MLP neurons of a small language model. Each row is named by its layer, matrix (down: output weights) and neuron, and shows model dimensions 0-127. Each number is 128 + 24 x the weight over its row's rms, rounded and kept within 0 to 255. Numbers have three digits each.
A block is one neuron, or neurons of one layer that tend to fire together. After each block is what it responds to, as a language model described it from the Wikipedia text at the highest values.

L4.down374:121129105114132137107139090054144099120132172128074109107133135138117130129117118125133131132121130122101102134175160146149107141135136112083154145131128118116119169157111145106084166119128133143140140135086122121098145129137114124171127091124134127150112115185097113106160146137125106160095128089166147096137107142133154114121130134111117067108172094136155109113100125139109102109118
L4.down474:151124145152114107156144156143111110101126143079129122150122128122089183158097070113139129127110142105128104164160098121087126137106123119146117144136149130164115126134107106116152138133059135109119124127119124128152170143116141155148151115172154121145114096139093101113144102130144087129152170125117117165115134140155145141079097130153115156167158067142123149174073140090127161106144
L4.down577:126147117195160182113099145120136096158099147112157096098094157127145143122096157121130115161154102155199153117120148153091142133074083130116114144149155143125155114149097085154115113138125102125138116131125108147157130121128119143128085164121159126165066126132159106128086130120114154116086187139178117095150147124148140139098139102127143159117147106117166165128104132119123124138102
L4.down625:101093116119140118119123146120083159112176125143085092132139128132137084130139103133119116091156134143135110125137158132132134084131124125063108141087119152100103110160144121151133089133118115130131118116132175130115124109158129072125123110111149108097169101179065159163123104113142134091125132091151129091096106091107181152105126142148165123084086138114085138135118108108104082151139
L4.down856:116150110112139099136126143122127121098182147121079114118115134098114143151098125130079128160121110144136116115159063166144125147106153114117111136079123142120139134109139097144164114116109093124134100169145122168163144158089160053110091149156145111147133155139125142103131132101112155100157131125157124108151133180148137120120129155146129113098121146121170108166083134134125089059091
L4.down936:155106126149159170122129115091096109139135126099134100095091126109118135123145140119134103112129108128137136128131113155122118156145129129114118154120126074117184099126148136102116146139158140127124154123111116118149119095130144138138123127105128122143157147119155120143127158165114156096123196147148111121157114128147087175167122119088140133167111124114106138119107150073164126116144
L4.down943:126123121164096137139087101072130112113153111140113138125154151172084111118076102196142148118151117155094078156133167127119171138120167140139149103142140119156104080123129147177119115142115166100124138119126123097146148115171077158183135145139117093134154106132125119102106117090131118115109121143112125123094108134131133105154105082096109131116092117095154096139143112103116151111119
L4.down964:092161097152118126130115166138173141151149160123118143148155137116062147138157107125132140182140136120110129094147113104106114132164120082134124068134139110152149171161126174130103132104115120128126135143135159097197151114102130162138119109141137141134130121107137093129107096160121122175079161129149131149144147148126173149140144138148144122121091110151114127170134129106100104152110
Responds to: Name and unit continuations. Opening subword pieces of Spanish or foreign proper names (Gu-tierrez, Cu-enca, Pal-azzo), "of" in noble titles such as Duke of, and "m" after measurements.

L12.down62:120104128115115153118111156088087139116104154114120106115156118114120181132107132157127130122096131165125129174162131151147102090134131150126094126117155128154131146134119104147168095138124105160151157130127122099129137085153126118148150138066166162106134068088163159171109157153098115141140117126176070126113070125175117098074139102146170143113085104130115140155150118148146132131181
Responds to: Inside multiword proper names. Tokens mid-way through Romance or foreign proper names (Deport-ivo, Jor-ge, Gon-zález, San Diego), plus connectors just before a name follows, such as "such as", "Journal of", "album by".

L4.down32:104159123121118129095116107121133126113142109129139107146127164173105102113111120113105086150140124165129157154113092147161115147101157137117111109150131138148118122107099122085123140143138119110127099160117109146164123154150130168094107142161143102149137179141110157109122140095102087136117132138146147126112157172110160144090094130117165144137120089136143071115151117173143119098134
L4.down232:145125127140166146130143129131168163146136118091122142126130101130113121161131170137083174111100186168140162106067099135110140104165099123131152155138108164143117115124087132158142133185117089152103099110138134131127111140120119139136083144143127142113147100082126078158142156146149120134077149110104142134135131153084133176127120177151113093109128132098103137129119126130167144127154
L4.down305:155129150123162132147178097159114123120123151087100168171153157115133142150127109151100110063110171160106114103116154140122116095109150143127145143115142076133127171128108089144194131115158124134069135138162119163133131138154134104135120113096154130124145147140172080109171143147129119138089154116124128132128132119115132122119127122123113103124084114103161141108153127091135098128167
L4.down397:114098116106109147144128101102166130115068131149124121131141101163113116112128114148132173127137143104131107123133126161123138148151133105102125096158133139158154105130108119112131106129141135113191119179143094115156126105157104106136141141150151100079147100125153178113179150078151112163099166137146152151110119094179150133119133084112139114120134109156152121149119144121119112132145
L4.down489:118140143169135159130107086172099134141109172111112108137096103135141101120132129157126106128111131113149119174113124113117076111125100088099152126130123127101149159159138152100119159115144118137117113116117165116134159149147124102148095165138129175130147134124117106148124145120124194175138133121130123139121098128115123143110112130103125135182135142116133110119119128100149072116166
L4.down628:131130130152147152097143085144134178133155167169128104136125134132110114139165096081117107122099115098108129174096097099145123115118127113130110113100120098138123174175126165154147141114071139132091172090126115124134110174149123099123170164112145089093062123175080152128128121137096130118125120154147093147135157110104116128139127136125145137098106110124146146147153136124129117131140
L4.down795:179124148135173127146110108159142101125153132109157156096109090104095151135101101154152164132127159143120127169110149112131115099130093142100184111125114131124090136134129118125138130144094129114128152123111129100108111126123073129108158153122125106113115124115151114128136126152131089135121106142135125138142088137145163168114128119128136107099120149130137157122116156100128121106133
L4.down861:119126177138165121140166164100085115159094177115119113104121138125149140160147109108115107150094141115121147093171127141123164136131094134185119136117106126150142122100169138123134150151141120132096145121125103118134151135088134130128145153086129130127141167183099119129144146129171101118107109111114087126157117125110142154101182145107117137105139098143125131132130098119077149145125
Responds to: Infobox line breaks, mid-word pieces. Line breaks ending a bulleted infobox field, such as ship length or DST time zone, before the next "- Beam:" line; also middle fragments of split words like varia-ti-on, precip-itation.

L5.down14:159126142120179104095113112079161107110183138134124132109143136121124103127140151074101121095107119116121099178172092092145150169102103105118175154139109129106148130077108138120140161112168143097153154124116136108173137118128118102104143153125121150118122127115156157093116139156149140159141128131129128105129112194114114140151167107133114165094096117118096146134083178135152129127128
L5.down52:147116174102179097134148122103138117103145127112125134168125112118052145094133132097126178149138110125116089108166149134104101103141063104188163144122143187124139102114123141129126091118127106148146094145125150133162147131158151134079166126125142087109147098148125166105158138120115119116132144127070123138131156130133101099122103117146120141099127136123122125114124139142154121151117
L5.down367:133149158105133093108153123157114105177122092138124175083120116138175147127135107120147174107133160103124180109135148115123158100167077084132139147133126126129164149103115106143109144153163146139119088128138090163144152126121110140131099111131122097122097129155113151153140107112145133156127118133100099104119135111101105168128127130132123111110159122132123155100127113145128134188066
L5.down621:160153129131139104136151110143171113120135177116190124193140112150111121087175147129113177122094148139132171119167128144125147113115118123123158118145144148108165134083113104141144126152128112136102075091108156121179087120147151131102116139112114185119131126140128141119108156146151111100142148143129142088082170098129138165117129133130114112152161127163122135105145091148115156157128
L5.down682:128143157116162107130155126089149130135138151095088115095146148172154130167106161143146149164172130148116103183125153133134119138185171134142142132142135130110133159114153108153124114158167131164122128140109159114119147119140148137128137139163159141113133081134128154159109137130141070115152127112110122130113116123112085164138156094129120146080120139085129091056068146136147160150127
L5.down742:130127125098176125096158143108158109069121128134112179131132095131135132166117123114115164123129122106098096118138129159112121129173126141143128175191144120154112122119117123113150096125134115157094134110117120130151113149119115181138161138137117152117128098094114100152103111103108070113104109079095122101170092168126154126153091144178130149129150107122089143106122117067135133120131
L5.down934:174148111098133145122089088119090081121139146099115137107134088115124103089147096123132152153100141152145153097126139106120141144101115087144101154132127134089171119118125171136101099111168144125134109136136128138120108133113144150116122148106155134124140116129125109092118131149134120128124121161132105132132115185139120065143147087169162102098092137146128150097078146100125164111145
L5.down1014:177146141170184120151152089136114094125110156089107171126150099126144110156115122127095159097098181103153156103132122155081089099110116122100155123158121139149132137109120167144125113141114116133163098124145126119123157129088137104140129134100089146136098128117211111144100132107132126129106144118128132086116121162107115123121113120132139145109125131108104146126114117141130126150133
Responds to: Infobox field line breaks. Line breaks ending one "- Field: value" line in Wikipedia infoboxes before the next field, e.g. after Area code: 229 or Country: France; also scattered word pieces.

L5.down32:170110125141120130157135166148097130124126128107134120108167082122077168143125109155142133139122111134148150117185109158115120117136150151162106149113122099087120184115119148146141073116106172127110167135139125126163146147171081121144129145118157118121079088123145137119130114126097112124108163146151106109116113113137108130128119145117166158115099116088099115153145092102124096145119
L5.down47:097145139108080164116120105140112139185101103117109126134138120147095159134150079153128147109144112109095109118098127142150185131145150129101102147155156116113137139115159137137126117142101124166119140151109120147102146099111134135155145138118117138126116110092120132133102124073114143084140132129126137129127139142115112094105124133101158144112106143131130142124109134120099151121100
L5.down303:158139149127134108144140143134129095136164145133148099111165129100109133156123165170124170119125123161112120117161105097160125128107138134148115146129080133119116160122160137124156168098131163128113156175120128146104163157084094138162123128113085113134092178147158130139102096123108110071097153137118130152112096133146137095116107158140125119094124115132115092140149132119147151107112
L5.down307:104128122140130148141061140153124164157135143123125105118087104155135124144166076121137137081142115108146115150141142189113130116084138139090138141129098148163134145151130112128144149166140113149149158132075142136134117143141127129160133121160124113148154139144154128133138114108106173115134123150146107158167081127169148151106140109140117116117071149110151135124125113142140129138122
L5.down459:133120112138142092083141165147087142107136149079151119137130123092090143136142114162134132090144104096102089109165152113113116116113101122137111116114129127107097169139144113141121126126139123119157189129112145098140163125143140128190144127137145175166078129094147127148094168106117150143079109118135123141121139146111131138107137163110158074086118095083138153113123104130102118165142
L5.down692:153114133091114114148115152109113128139127127100091085159133145149130117083113129147123121105120158152118148170142127115093098104131118123146115143112123140126072157137110105155102131108176119125129096114118166149153131115139098118137155094145143112115112109147140131143111120173129137104144117112176057126092132122116155165150118098145151113113118135112153145145162076096135083148151
L5.down787:157077126158177088159118101091118138138102166111155152122099120171086162114129109147132153117113113115139126155155121140102144108095129098084086123133143179109101124142163098139107124144120110125164146101088117144154142124104115160146111093147149108136136130128172113095140136103121103158142120144090109133158114148157119142118109120114110126105066167119149170163124102087107065143161
L5.down906:177121147106126107124053142103124185099124141156116160124170095169110126097133154090133113161137130100122111169127149142097092129132150089132109122153122161111140153122115127151131099167127143091150130144109116112105125152149123136134112118168139120108143121115139125131166137125107118149110095108129138181148096168143111123127114128139089131142126144119088105143117101146137109149180
Responds to: Romance name word-pieces. Mid-word and final pieces of Spanish, Portuguese and other Romance-looking names in lists and tables, e.g. Rodrígu-ez, Cast-illa, Agu-ilar, de la.